Weights of a small GPT-style language model, trained from scratch on English Wikipedia.
Size: 24 layers, width 192, vocabulary 2048, 11.3M parameters.
Architecture: learned positions, biases, tied embeddings.
Training: a variant of Muon for these matrices, 692M tokens, 5282 steps.
MLP neurons of a small language model. Each row is named by its layer, matrix (up: input weights) and neuron, and shows model dimensions 16-111. Each number is 500 + 25 x the weight over its row's rms, rounded and kept within 0 to 999. Numbers have three digits each.
Before each neuron's rows, "fires on" lists the tokens most often at its 100 highest values on Wikipedia text that the model never trained on. A number after a token or word is its count.

fires on: " com" 15, " Pol" 14, "om" 14, " pol" 9, " Dem" 6, "00" 6
L5.up127:504498479507452516474497489542506511497482510495457462554490476485473510494508530488497432526514547477500469474535527503511477506515478505514509537515498508478518487537522484489505501466518534504479534515460504457505486515542500480495467533526491529485532538517511468515535480547506510502

fires on: "av" 18, " m" 15, " sp" 9, " v" 8, " pl" 7, "em" 5
L17.up675:484543473511477531521524503508488474529463483499500472466522484531490526480516486460482480472498442487527532458523519529498486501505432487537517518511485491458520553534515477511522460499527497488504500542455513494508476468486490498479527494537471513469521520511475497466440510529475506459

fires on: "-" 24, " a" 16, "av" 15, " at" 8, "t" 4
L16.up487:505526486514495475472534549491451521491510497479464508488543461503493510512539518458524482482522548476454471495491476470515450490505475501531519492488538485568536498496523442491436510514502491549471525509475531488524522519448476550499512524463521475498513522487459479523511521510452506484

fires on: " a" 49, " " 12, "5" 5, "ow" 4
L17.up259:491518483509521524483501462488542487546491511488512542514528502505543501504493451487504496495494523498507542499509508492508485506495520552569510475473497496503508484448576499513488487512518499445512426449511492491435520530481524513507485505521503531530503453499473488462501494508477491522

fires on: "at" 18, "in" 11, "is" 7, "c" 7, "omen" 6, "ot" 6
L15.up422:474478531462531486507482512520510500475501529507574462518518484515521483510466498498500460499552471490517470527486523484502492504503481462475497517493455553482482480525506460484436509454528519525512506476492505496528480513473508511492510515478488514497518505461550515527490487478489485514

fires on: "a" 51, "ed" 17, "e" 10, "3" 4
L8.up348:492521472513486523488504486517478489494516460500479483547520495494483510452508471511487503532497458534478533490457477491509521468515520547518482478497531473543519500463498489495524497483512519469479487523490456516480461479506501478514472488555538545478555527508479521544479516466480487502

fires on: " prov" 20, "al" 19, " requ" 6, "a" 6, "du" 5, " Lou" 5
L5.up203:543482484464511558525503531501473540562510505496511500496514499500516518457482509480479514539486544517454521508522452509450464485513505518518511506514525509472470513449431521447488534471494479489447513504509499502501485500543475483484454480505525502439491479473502505520480489527525471526

fires on: "y" 26, "ash" 6, "c" 5, "e" 5, "h" 5, "ot" 5
L16.up746:466496466508491480502532520526523508516479534498489484500497479517508480534474473517478483496511542489463484552520502520491453480513512493517500478497491497499549446514493484541457486537524504452516439443501484497519463535466440456502547505515490471485498488500503449494493502513490501488

fires on: "it" 17, "ick" 9, "g" 8, "c" 7, "p" 5, "art" 5
L12.up416:526508466497410486532467480532498500509501511516492536532488512483528497445513475539481469485489468487469466488494467486490547492533484529514550527448512518527512465491512492468517503497498499471491501471516486535473498463538547465546535515498492479506492519515482526495513521545525529482

fires on: "in" 13, "ent" 13, "n" 12, "is" 11, "k" 10, "f" 5
L10.up131:451501482537445458484511512487509430498482533502543515526494526454463490569451548524512520507522450553481501482518483505494458497510496501504570479498504511496523486522485477490494512501500506480475482479497485482548538490518536493510456480485506463490492529491503492488518526513479464483

fires on: "ight" 15, "ag" 9, "op" 7, "it" 7, "ast" 6, "ank" 6
L9.up449:465523531508487517483474549533485519469521489458531528472484458486481502549510522522531507514535461479477518460477478495537481515512538457479521477535500522484534514549518480531455524503475544496489531535466510480493493510516538488491443473482522511482476499502506502465488518527498512464

fires on: " l" 36, " h" 12, " s" 11, " st" 11, " g" 10, " f" 8
L17.up199:509512513481487486500491542486494522498499490543458535465493492485503484493505498497520538514533524517465527514517510489512535504509488508508511500532453536515474497466503502494540519545484485458496481517508523456527521500520456507512488508509540470484552512454458497503541513493497531497

fires on: "|" 17, "," 14, "ist" 11, " as" 6, " •" 6
L15.up392:461481490525467514449477490493541482478491479454499515511523502505468508502508497486486524533511445493506499478527502528489482507496504529527510489495425517486532494508514490530490530477515535464496505520516495564494482525458449501527458514501479510533483477478495525459540541467481529526

fires on: "on" 15, " of" 12, "h" 12, "en" 10, "ri" 8, "c" 7
L8.up580:484555539478511493538505454522522484484554453515438492536521545455517465509474510500467497450512509479496462502511513502524484486480525465561515530471469464532527509527508561442473509509530517508530521468495510491480490512446487490509528490514467457490496510484494480451504547487497493499

fires on: "o" 17, "ro" 8, "om" 8, "re" 8, "b" 8, "to" 7
L7.up661:501510495490465488555504554493512417516492482522495501480501474484500504449539495464473494518501517515518478535466473500517487466502518477516516550528478494491471509513504497498480508473487505496490509501482493490507508520506471530535474515503521551482544481565503466497456498510493478471

fires on: "===" 42, "on" 24, "====" 7
L11.up259:508528522487453499510500480542493492502521481492519485528506502507532494517461451548476462516475501490521497541501506471533531507487472517496504486507484485568497529514494549454479500484463502507518515506483536486529485506470534529530451479482479476506499534526532486500516499456475529511

fires on: "s" 37, "on" 14, "n" 9, "," 5, "r" 5, "ard" 4
L10.up150:493506485510479425503508501519490502509499510528536451486534473508510478504497491558491481468504501532533513509482550505525513482536468494498477476498498463504479468503544484479480496488490458514500550486504499494524481503517514544538463502521491479513517501541499458501506501400504493502

fires on: "===" 33, "als" 12, "it" 11, "====" 11, "==" 4, "ical" 4
L9.up273:541509509502468504499504510500504516488458497482483501501470493452507505516508505512492488499510511480467499533500519455489486499469582541509535482516460503567469513546544492512467452459521481513492495483477546527505508531459494460509458490522482489505523527538534494514494470532499498529

fires on: " " 23, "," 14, " April" 8, "2" 8, " July" 7
L9.up79:491541481511469507466514508526506517494454487523485494493465525524504502495482489496544518506500502474486510497490492482463511466501477504518502507530503507522522484473497530467594496486514519480494499443523530478535484510469458462496531489510474529504528486507518494481507514560555478520

fires on: " and" 16, "ul" 10, "l" 10, "an" 8, "on" 7, "al" 7
L16.up247:493486475467474475553483496569496491493501485542473491500502506495518491570466525514500473495512492505505528494526516499470498512512519509518457509495519448554512508498515468496452501517534468510505471495512493508507519516520453492507524543436512465519508487459485470474512541503496534482

fires on: "," 39, " July" 9, " January" 6, " November" 4, " March" 4, ":" 4
L9.up78:515515456478495485478530484540536515501482475538504489473510535507465510487471439519523444499499491539473469495517494529469507513484478527495488504544432525528505556471420520488538516472482538493472499494530511477476530499544449509507502474494503502501521444547508501497470496498524487478

fires on: "ac" 30, "over" 12, " work" 11, "ov" 8, "ab" 8, "ak" 6
L5.up349:519505486518504499508531534496529533495475487499509519509458535515517526481518522499531500489478505524471473519536473514449482503504496483495482483461533510502443474460495493521487441510470533491507507523488482517484539485521514536463545495533488479521543538459533448527452508468481524506

fires on: "ac" 39, "anc" 12, "ight" 9, "it" 6, "umb" 5
L7.up429:477517502466428484462505542504479490475463511472496530515479473493495524519481506514517466470538472461509456496529520521537476492495494497502502484554573530515511472535508483532515476489479501537478510539532513474505514488526524490487490488493467500553507443464529505469531484495474493471

fires on: "re" 18, "one" 8, "ater" 7, "ite" 7, "ation" 6, " loc" 6
L8.up524:458525460482468474481479516461533562501495482536536495536511505477501467450472512487482492480542470557466499508498538461508524518507520505489482500514531469467511489507514494550518470489485496492482490551486501477525491512486519485515522501528472506502512501460484484515458541502527521529

fires on: "olog" 23, " bel" 18, " det" 12, " polit" 11, " prot" 7, " Gl" 6
L3.up741:523512522493491482514491492545512542504471488513483510495518489511503461493493532465448477521476509481552565512445451518489522475505457500523497482501511476504509513535508498486522488499530477505473526499495457519534443474515470488509529472503499526494480487507508529490511486492534536433

fires on: " an" 28, " A" 27, " An" 17, " one" 15, " a" 6
L5.up59:450543509481511531462527499465510472513468484513476494516514559501510509500512500511508511484492521518487499501488482492493485512502501502473483458537512448468502464508500519489473514489493498516516528485488530533474487533485501491496495531501531505518531533486474501513511495532472495489

fires on: " ex" 25, " an" 14, " as" 9, "-" 7, " m" 7, "in" 4
L17.up279:487455474489471481502489500552505517511445480533499483458504522525479500531513481493475475490456498448491480501456468525501459518476492443513499501494468507481497491487514498494482505471492504478504544513517522510536456546495488508482510513527507509532519533489477473474499524485529539491

fires on: "re" 29, " Re" 19, "ro" 13, " trans" 12, "ree" 9, " re" 7
L3.up15:496493456492488492528497483474510458522515457502486475481469507470438451490520465493538512491490499528494505556477476502518506493493506539534525522496480482483487501522499512515483511462494484534434569515442516476523493510510518546535486517505496484504494550494471498530525535519525483503

fires on: " the" 19, " its" 18, "," 10, "id" 7, "pl" 6
L15.up500:477507483489483493512461517497461516488460490530510470530503520554483550515503543504457510498477501553516489472477519535482489436483513536519497466487488532480513493506502547531477459491538445526521524475506489490516519499474491466515524475500426515501484489450496468502467548506539486505

fires on: "y" 20, "e" 14, "ie" 12, "ry" 8, "ine" 6, "." 5
L16.up283:465468539469541520448486517487515499551517509482538485523546464517475508523477515499471516540487463482489518503495475491494499511511476510499477509496498456497556463486501537547478532513505534445511517445508505524539468530471512487491532548510504483506524481460498491468510486474468496499

fires on: " P" 66, "P" 9, " p" 6, " Pr" 5, "l" 4, "p" 4
L19.up633:523519495466475555503494551493506480480536474561513558540496454496488521491525475542514530536514474484523511476481468525447477483475492482515478474496496518500470507532515538525505481495486499539545490528467504506516524481533459501506491506500536513448464461534484508542509533456529492552

fires on: "or" 23, "ar" 13, "est" 12, "ot" 9, " born" 9, "er" 6
L7.up525:484486546521470540516486469521499511530508537504506505507459524502464518488500511452512523516529511482485451484553510477512520534500524540483484494480510488499499506514463492490472508484521525478496525577479471520522519487498477480466514534558457497507540497508481501560479508507469483514

fires on: " a" 36, " " 9, " L" 8, ":" 7, " d" 5
L19.up294:486468518498496482500492506518523488529462509500514535544492475467514509466505515474521460552523514545477540496531524505507481549510503482514471481479504551482500510478497502513477503545489468514504452493445527506464465521477532540480519496553535498508498479505453494484479502466521509519

fires on: "f" 25, "i" 10, "v" 8, "ig" 7, "b" 7
L10.up387:466502515472524534500494499483488443509479424485498479489534510505551551483474497520490527466541451519500490475518450452457500516508501500468536508512507507472489477527495511515468521478530504468457508509487466481537444472524510516527477506530521494484516502531480551493506495501512488462

fires on: "iss" 22, "ed" 12, "v" 7, " of" 6, "ing" 6, "ander" 6
L10.up314:477470493488498460467497577488487460497510528472532495481490504490525513499498466509501478504511518499475499510510457518488442520535500545523545457517515498516496530536483520509517482497453467553497529511507500502499512465494530502466489536550531527479490487451511480513553495544498515500

fires on: " st" 27, " St" 9, " ne" 8, "it" 7
L17.up570:493471495503499523484427559501444493464492462493525504501517525508509482500483511475514516503457518522464540542511507474487516490487517489495481519491478503521503512487507563478492479476479519493485510471533453469490474504511487501504455508489501502499528511515560485538534504486519536547

fires on: "===" 31, " ===" 27, "." 17, "==" 10
L12.up201:454522537505507517491558509517537466477486459539485518527494496476508529531494486516502503534474447537547487502493474488519493507513520506523485487529558530523495530482498514522531510514547497503486513477505451500516472483490460493475474510484466531486501490498493445447539504479497493496

fires on: " G" 36, " g" 30, "G" 14, " Val" 10
L15.up677:528519483487468486493464493510467529468507505508485504462517504549495535491516508455539486535508525492518446481491488483500495491468483509510508505507464459500464538501479477486500491480491502493478521490537494515520492526480521468519533458476459483476492466486536533532529506477520511517

fires on: "v" 63, "om" 12, " by" 8, "uthor" 4
L5.up340:447503495494458528468530479484527505509538461486514440532505457517547497502492505503531471487502501488523461516532472470484457511507478465476477517518482520527515497537517470529506500458511516568449478498524518501555502485539535503511511472550497515513493508487454460509471476528493495488

fires on: " f" 32, " a" 15, " K" 11, " th" 9, " d" 6, " G" 6
L19.up179:498508519514522458495489523478549506489465497507497505511511513486484512494478483494468481517512496537485460482526514514479425533513480511476482538523539508481498524482526446520513485566483494520510445473552534517460497491444482529495521479478492456488522460540494503502506525473519531510

fires on: " st" 66, " att" 12
L17.up300:496505475477527471498482522511510488434516515506439514507544486554501480520511515491521510513509507509494511535504523443481495498517506531501494544510466481495512520496497535494528518491532473490450470500534513454499484515498485507485508517491496489508495513458535497495538524484502502481

fires on: " |" 47, " " 24, " (" 7
L11.up149:513494508485493511469502474544458476476511532517489487538490525582540465507485511469435478476491495543469496503504508509506489495492478481449515475519441466484534466513455522490517482513483515543534503472474504546492542481547500525464500471512501499519529522493470516488531502541475484483

fires on: "o" 19, "or" 9, "el" 8, "ion" 8, " no" 7, "u" 7
L9.up725:489516466498451517512507481481553498472477465549500502460502531494492463525522482503466480445516509494491527533510487522544496529505519463482499468549467476473498503512521505518544485552516548538508548501547501482500476556533525514504503467495527488513518468489542462522500507511497500535

fires on: "g" 14, " g" 10, "ind" 10, "G" 8, " King" 4, " man" 4
L17.up218:489510505487510451472498482547512494500481506522500518543487490551472505565505501486474456524520519497508485495507500527481490474516524506508516496499459482466465534470528489474484476470511481521507524526541486502474505517457502477535488487489471518496532504491524566507477518480511511463

fires on: "-" 25, "w" 22, "r" 16, "S" 9, "t" 8
L7.up343:522512480492484488489526497513517501474514471524513473526516554531500473476480517518457498498500557497491495475511451501529449509494496497544489516500506504487461493512493496534464515514498442506506498495520541497483543489453466492536497455453509465505467517492498491484496490488510540494

fires on: "F" 27, " F" 23, "otes" 19, "f" 15, " f" 5, "urn" 5
L5.up6:493483512516481518530529522505511523421475491536442492561495491451520528459502536551504520534497473501490496518488511515436492515544538478510480501469530533523502539536509466496457453489524508465514540527461535467505486499538517506491538485483539493494510486535499511518504509493525479492

fires on: "is" 24, "i" 14, "e" 6, "iet" 5, "a" 5, "et" 4
L9.up411:474529496492470469510518497487518458508540462515485469566476490506460519511529485520494490490507479497512503478468511551522488459545541522468501506505538499524521457467513541517499492487533522490460444524515509450487460484510499507546481456482537514513512511483498487502491480515520529430

fires on: " f" 20, " M" 17, " m" 11, "f" 8, "le" 7, " ext" 6
L19.up217:485491572475487498486502501489453481530508505550527428507494534509523540493474519503536570495480522554535525505479493467503510520515511510512476480518500535491520508508492537526474503511498506499497523482515515514540456457497481495475497499556493477483503512481487467461502496506475523483

fires on: "ar" 73, " Mar" 8, " Fran" 7, "ic" 6, " Char" 5
L5.up388:517499521491519466486482465500505552518468530490497480521475521488482535451510499440480545478510494500515525454501479509425522524461483520481451468495486512473528506512495505484494517494520498525541462502574483489523485523496478524484481488517491532531488490481466502519468477489467473510

fires on: "et" 17, "n" 11, "u" 9, "port" 9, "ent" 7, "ion" 6
L17.up319:477459471487449466496519516531474495480471512488534526517523461510486448495490523500476488515551495515491512514484485518506520491460524546481493481502522477480517528530474503486525506496494498490474500477477486511472482485517573514518481483489512499510492491481528509483511503491494494481

fires on: "h" 22, "port" 17, "y" 15, "'" 10, "ch" 7, "r" 4
L9.up50:520509483530505508528503476483548477512529483576500481475483529496518455491488471512495544475494526498504512494499525471492522507517521510506503493480532444499508475476485528548522484505483498517531506563556533538519545497521491472480489490475468493499471545480529468466453510507472522493

fires on: "n" 19, "v" 9, "ad" 9, "k" 8, "j" 7, "ed" 6
L11.up619:495510467525498475485495539518472505494475530480521490455509491511483473484544525501527494476493516477510485517476470508483476521539515565517512527511526480536496552460506526494520481537425476573450511507490494531520502509526528491517483513515485491538485534453477483503451507447476443493

fires on: "ut" 48, "ight" 27, "ft" 10, "ion" 7, "et" 6
L3.up441:500512476497497479472531529461512517513530467482537507535477451495542445486524481495490528495538487504532512530497482520537502479509497509498480554524498500487529527534455511491494496529474496502506496488502440503508461523522545523450529521463494471511529477463543488470508453475499475518

fires on: " w" 20, "h" 19, "ing" 17, "e" 13, "he" 8, " h" 5
L7.up229:507479538484514521529568487528467504457472518533523514530512516462497483461505497527555543493525500525493491480546522541518447465518522480497523502491483482515526562524483502468474520501501494498498554527501513460465514493493496441535546485501521508501544490467493475524500526524493480484

fires on: "-" 29, "ot" 14, "S" 6, "op" 5, "G" 5
L11.up650:460509461522487500516570490481472511449504488505514490511544544503511488492471446518487501479511504540490496471500454498521489510537518520487499530485525482502458469515499500504486520519501481498529540488513491504516521511504498503485484486482524472486484476547512491503491511546506501477

fires on: "ol" 28, "ar" 21, "r" 13, "ow" 12, "al" 6
L8.up210:472539495504487500500503511509499504518533450519496456499494509511473503484544491455491452517477530475441536464512467460492490491511501526513513498485522495507513473498505488471468527492518491509536547503526452484515540544506502496464475471512520504517519502534498487502492526507513479556

fires on: "ic" 29, "i" 22, "ip" 6, "ig" 6, "est" 5
L15.up388:503493492537511540487495518534505487546469442496520502506475529495519524509510487460534559511546491528475490435477488476483537477494515520450534521565500444476510489521507544502467472440490502511512500510494476455531486481544501523525516491498504499466521486509528467539517490536497463432

fires on: " al" 17, "on" 11, "ur" 9, " or" 7, "al" 6
L12.up551:492509501479508505518498529553476469520505479516488506515459539499496459514474551493461468484538553499520531456517516564523486549534490486530482464483454460530497529504494424478483511507525517497464566460510480532470505511537479528496477493458496481486523494504530422457493530511467493514

fires on: "ch" 17, "-" 14, "ar" 13, "en" 11, "r" 5
L8.up120:519483449515496490510479481476471569533523540550494478459458505455485495499494502495495507466524511525531473511493481552470494507492538492514475469481513504510443474498495516500547511552487491488545437510532539529541527485478506478487445474468502489501481509496502474478463498502540515496

fires on: " ar" 16, " Ar" 10, " pre" 8, "y" 8, " Pal" 6, " per" 6
L17.up496:497539467548511519505453460462461500518517500513505496493470505486503524485491464479532533523465466512533494479492457515530460536462530470531491484471518471523517472527511503491488512460511490531522516509469485495549508484531569498499532484484533481523511538515532481490517516511481513542

fires on: "," 30, "very" 11, "ic" 8, " a" 8, "est" 4, "ar" 4
L16.up104:477480539488533493477487505480490513493478529487513522501495533521487478507509477460470509518481514487482540455481502460455492490493454522531509485502464479494520517507524496503548504532551483476500524504520491497543536508524478527514502503520481521476491474516471521502507484487503495443

fires on: " M" 74, " m" 17, "om" 7
L3.up700:494512498486479533503508487496509499553488507527435440507531480494508505469465506478514465503495507442533467529497534526512506502522483478511505535515497536477499531520574525524494492482523483560470490496454491485531476475514534516500539489511519507474492500494511464484461481480512506497

fires on: "ment" 18, "id" 13, "ility" 7, " res" 7, "ing" 7, "ide" 6
L5.up196:499511498505463504514513476492471485466475488484500460531500489499481426505503545484520469547494506485538491479490540516514519476514537525508508491469539495483487471483490463561479505518512438490489516559484525473504540500497466491506548526508518490505479476511504507504509501443497509493

fires on: "ap" 18, "p" 17, " p" 17, "n" 8, "pl" 7, "op" 5
L19.up528:490482477514474550474513528491465481484493529510493531515473417492521520489490460510475515496466492499515464488503485497483503474464505497475483469488530484473496493509514474482492455468413535501499473470483486513543488476489497468523502532547536515496487512532502499531507478488527503508

fires on: "," 59, "air" 7, " up" 6, " and" 6, "ce" 4
L12.up590:508521470483475529525496474466475469535518452572480475468458497514409495480531484491523505495535465508491510507518525516507487506511498511498500447474492470532511486504514489522518525474503512490474474561511505512478488528527508496511535495550508487504483496532513515506434514496513498467

fires on: "b" 26, "B" 10, "et" 9, "ion" 8, "ight" 7, "port" 6
L9.up383:459504531498487517477502512508501521510456489482457514517486502535515521510554512508509505489533489535533499494515473493584464478502518516504497523536493459459484485536484480522523495482525531532463477568492497510521508481512479499489523518510459509514460517497485513529479482542471502472

fires on: "p" 12, "it" 9, "t" 9, "et" 7, "f" 7, "i" 6
L17.up6:513487454522483478486476499517525502468522511487527509489486548515529516463462495510513510500493519494462525515501501474487496510518516565489555498421505456519489466489532469481500557496497517488471505549518485486487512481528523516508501515535529501477499528473534493525527463487503532479

fires on: "ing" 18, "in" 14, "ay" 13, "ad" 10, "ar" 4
L5.up171:508510507472527490538536456543485508498474507480477474496510465472486501477511471539452518484476499530568465482517479496508464496514486515534495485499526507444512506533508471486525494493503482486531515466554506493495486563543506480477508514503546483478457481491503493516487485498526505486

fires on: "==" 49, " |" 21, " ==" 11, "===" 8, " ===" 7
L16.up657:482540491507509535513532480494518487510506438507549450483511534496513524509506495474494500513489473546508522472455507475534452481488475496491491481504498524532498542535506538508477505505499486483464477524524509450481450490495491480528492523506487515467468529523509466455478468458531499548

fires on: "ar" 32, "or" 16, "an" 13, "ast" 5, "am" 5
L11.up712:508451488525476540516487502502492461516462519484470501472492515546501503495458488500511509501542528523527491507529453523486505514508528498502424492451469521502485477493444517519469513490491536465508484514499493541487525497486536512501532502491502433517545514499493497541473493460519457503

fires on: "al" 19, "l" 12, "at" 9, " l" 6, " well" 5, "am" 4
L12.up621:488488502478496556482502526483487503515513481471512523498510488517494521513517488515479516458527507539529511518454498514469497528471495490511501518458447494536496514491484516547484514468493473568524518480518515513469509497468478517518520462483516457496520497495492481478441485525526516540

fires on: "r" 28, "k" 10, "ar" 7, "re" 6, "in" 6, "s" 5
L9.up67:462498519495478509530515519495488503501523515480488506522469476493468530486510442499461504485432515537508473442530464497533478483513499522518517506516467484497483494478489483473498545518463490489501528520514514493528531520478487500438526485505534507508473507495468519527502519518510433505

fires on: " stud" 22, "ac" 11, " describ" 10, " found" 7, "ab" 6
L11.up444:510520499510474461517487508533494480521507497493519538488453515544487518483519502559546504490497473543511477515491500457478517496510494540496487507470506520495470488484461511483489473510470518495481532502504503492507479486527504498510515526502474521479505552482520514488450529487470525487

fires on: "===" 35, "\n\n" 30, "." 10, "==" 4
L7.up326:497475531493508489498506527547522477517494501546548531497508462523471500510490488488511497489466493482493500520537460488463498510520482538554492524490472499540527516542530530466483465487466532479448489491502490506522490496481478519466416451476448538527456552523511470502521471482500449505

fires on: " al" 23, "al" 21, "el" 8, " per" 8, "or" 6, "ul" 5
L12.up194:527505482488499534528463495499465490514495533512485532496498523472491541533503507502490509542483476508468542441514496512528454525526537514472474468478497484507491512559460469511451520470530544485432557522509503536539484458489506521502483527512558486515490498505503455508481500502501501539

fires on: " g" 31, " F" 18, "F" 16, " f" 10, " b" 9, " c" 6
L17.up664:488523502465489537467560533513493484495542529520532487532519502543497553483520521469518537504528507507512481459502510463511486511511521546500460507468489525522481481543501500473514510527462505470484504520493516500496413473498521541499520513526498510516498514487467509508490452474486497471

fires on: "b" 27, "t" 14, "et" 12, "p" 7, "ing" 7, "it" 7
L12.up250:500503520472493507498508489527461514498517494486487495534509485539471490522527515488514512458490476488491494512504479496454472511492515525497491441455461542450458556484498468522487516498479506453496541511521504497539461476509491498468497513504484537504471502510509469518552492526497460540

fires on: "ly" 21, "b" 9, " the" 9, "il" 7, " cr" 4
L19.up23:511495526465471449509499529484502514496457499483504499461507485501507467495496540534483497518472497464505499489509521485489507498486512506499523479512489468496518485487516505539463495468534467482504504448483517533518477535471463474530449493513505479507458472476441486548517500477517506506

fires on: "t" 20, "ar" 10, "it" 9, "at" 8, "ac" 6, "let" 5
L12.up47:518551503467477519488523506463467501534518502458480535505494477509510472535545499504534482546486493495502493468533489512488509505465507566485520475430444499556473522473466501501486523523487493494498510472525482500511515466507505477504521514518479499512517519459506475564501438508524499530

fires on: "l" 13, "on" 10, "r" 9, "al" 7, "ol" 6, "ose" 6
L11.up537:509508488470482540564491478542507483447505480538482445510518486484503531512484473501477422473495501494464481517523470486514511544485488498540464494499532483556528487505505522491495522508524480496474513478504480509479508519502532550518498444473499476463451503524467518521515484471480508535

fires on: " T" 29, " S" 16, "y" 14, " h" 14, " H" 10
L19.up296:470466460508478468513480476545514514504495491509510521470510536526457493501481487501525524481512504505521472484516527545511468523523535517511492495487475517501557516495498512538555517481500464517506492506464509501530486465459510556508486520484528480513521502545483475485526482512451515500

fires on: " G" 22, " Th" 18, "eth" 13, "im" 8, "ib" 6, " Spec" 6
L17.up628:473530547519473539485468484443495500515523506487545492515476508504492532508502488494482496492464525499495521513508521524524476481475544491484525463493516439518508517473496536525536454489493514506543515515465471468544506467469498473531531436523503500450519506525506495550482489519474478502

fires on: " f" 62, " F" 29, "f" 9
L17.up272:499505514559487520526525504557465454474500511524484473533545479506523482470469499502506516487497467540503500501526503455476484514508482510567506494452541514531475522527494509466482459490521547491511470511490514473483501514518494494488499489533500535515548467511538512495509560468482540506

fires on: "ra" 36, "ec" 15, "ose" 5, "able" 5, " ad" 4
L7.up32:464500478537496456516517520508515446489487537510482509505502519491486489500543527484556516515498489529536490483477499507526457530513510518519520482483523451495485500462491464438480514549535484497494496475491458533510511532516487542495470468538519493478510486528497509529489522500446476562

fires on: "et" 22, " Re" 11, "on" 8, "ant" 7, "ight" 6, "u" 6
L9.up93:505491524530481483490535518527526480460529521467477526483511494501472503476504509466532537488491497521505496480484461509531475476502519530475464535508507457487516475494520502506532490477493537512494491513492501477503496512525544508516501499497468475498494490504495470552506506533481526511

fires on: " and" 37, "m" 10, "ir" 7, "and" 7, "," 7, " " 4
L16.up665:514492503512455494536454523492535486534538490521475491496513533516425489500484481463572496487532476577449487523469541511468494521512542548547490489478504518504504545465543496484520498461497476517496502531504487490505522501494504481526512516547453500459509507512512514475504497482503476504

fires on: " the" 74, " would" 7, "," 5, "the" 4
L16.up111:504513500513516514502520510527477508465534496510478473522523454566509523496488539491439457470500544500483536496514495521478508444502463488526485497498564550447481463493498529504481489482523511530535511515529499481514541510496483437523486505514480461458550486478487478486481539482481471437

fires on: " most" 22, "est" 18, " only" 10, "re" 10, "om" 8
L8.up341:520483499516484519461470498541502481484481539556447497470507502556514428511533518495512485500510535496533535477497537517526488448508520464509521490504470514495466518531504482482519490487492515465515528488468495509531476517485562534544484485505470511531489547459510452464510461543433462543

fires on: "it" 27, " with" 11, "b" 7, "m" 5, "form" 5, "====" 5
L10.up172:489553512535482505533504497523492498504490463510488470491493540519514470487470524480487497459499508430498520509478482475508461494528491504477536488483475522536513486503509551510477476527487538522501474457518559536518480533490507466483501486501429500489519561488536498502489477512497504488

fires on: "y" 29, "ed" 16, "ing" 13, "le" 8, "hed" 5, "ab" 5
L11.up240:491467517518500510498478482491448519555476521513504476523491490519531495480525496526494518505494425494497472485429506518475502512552518492459478440499531498532545513508507517503493490486525515463487537521474481495518531507474528508481487523510529521508520468483498466531519494495494498452

fires on: "al" 13, "re" 11, "ul" 10, "ec" 7, "on" 5, "or" 5
L9.up627:491454503511481471546556483492496495496525503478456498534469515503453486529493514532485497518528536543515521485535527503501496473519492502493518492483486410506508499466485517492510547477506486505464541499517486486543528518571509462524488479470492501516541522434508483470460530516474453491

fires on: "." 18, " rel" 14, " ===" 11, " work" 6, "l" 6
L19.up333:482526479512503527528482505501490474492454483475469491465458463510481496508484460479520518504532471530500515479490464457538511494537500491563468476500571508471534508507525501553511487511539569524506524507469492509499520521494497497455486487497448548494524484526482505474494532498496464471

fires on: " I" 28, " ar" 22, " C" 12, "ec" 9, "y" 7, " Ar" 6
L19.up613:507531533519489506501525464481487514512472487494491467499424470530497509463426498492522518507477530498517486500503483510501482457479514484539423463512518486501508438549537456486509523487510499531514533517481500479553490505480472478523514567501527508501504532529519480480529495477517499524

fires on: "ed" 24, "ing" 19, "s" 6, "ated" 6, "ued" 5, "e" 5
L15.up498:509486486499499495507464497525443508480481498487528469522458472538492522487485511506521483515519466474489475491479511545513511483529477512485505478523529475524527533552475488502482507425499483565488546487467515470492518528533451495498509478507502470492464510486499468536490454461479488469

fires on: " ex" 11, "in" 11, "ost" 8, "or" 7, "ind" 7, "all" 6
L12.up696:483460466503473503522467503498489500533486498556470471477502533552502527510490474518511526501507498514482468485456458528476465490472456492514488519472491514520507522488524488529534507498521478512475501489497612467540484486492525494496504514486506496482512464514540455487532483484487500516

fires on: "c" 33, "l" 20, "oc" 11, "C" 8, "p" 5, "op" 5
L8.up82:474476475520460504503485537518474534484515484523500507521453444527470493476553493481517504527461454492515510482502478494521479496492508513523468477494492508550497462516510447509511500488468502492512487523550483511516472529516512475498550495521502535486498494543514498517495486530512509518

fires on: " An" 32, " a" 25, " an" 16, " My" 7, " Mo" 6
L3.up206:492506501450535491477487496463523521476475493494514504463527562531478520508454500512464500478499465492511506483518472518498483502515509477468488468525504503473510534533501540498465523499531499514505523502489548533493488509494509521439457550513546523460503481509496510537489554528510571470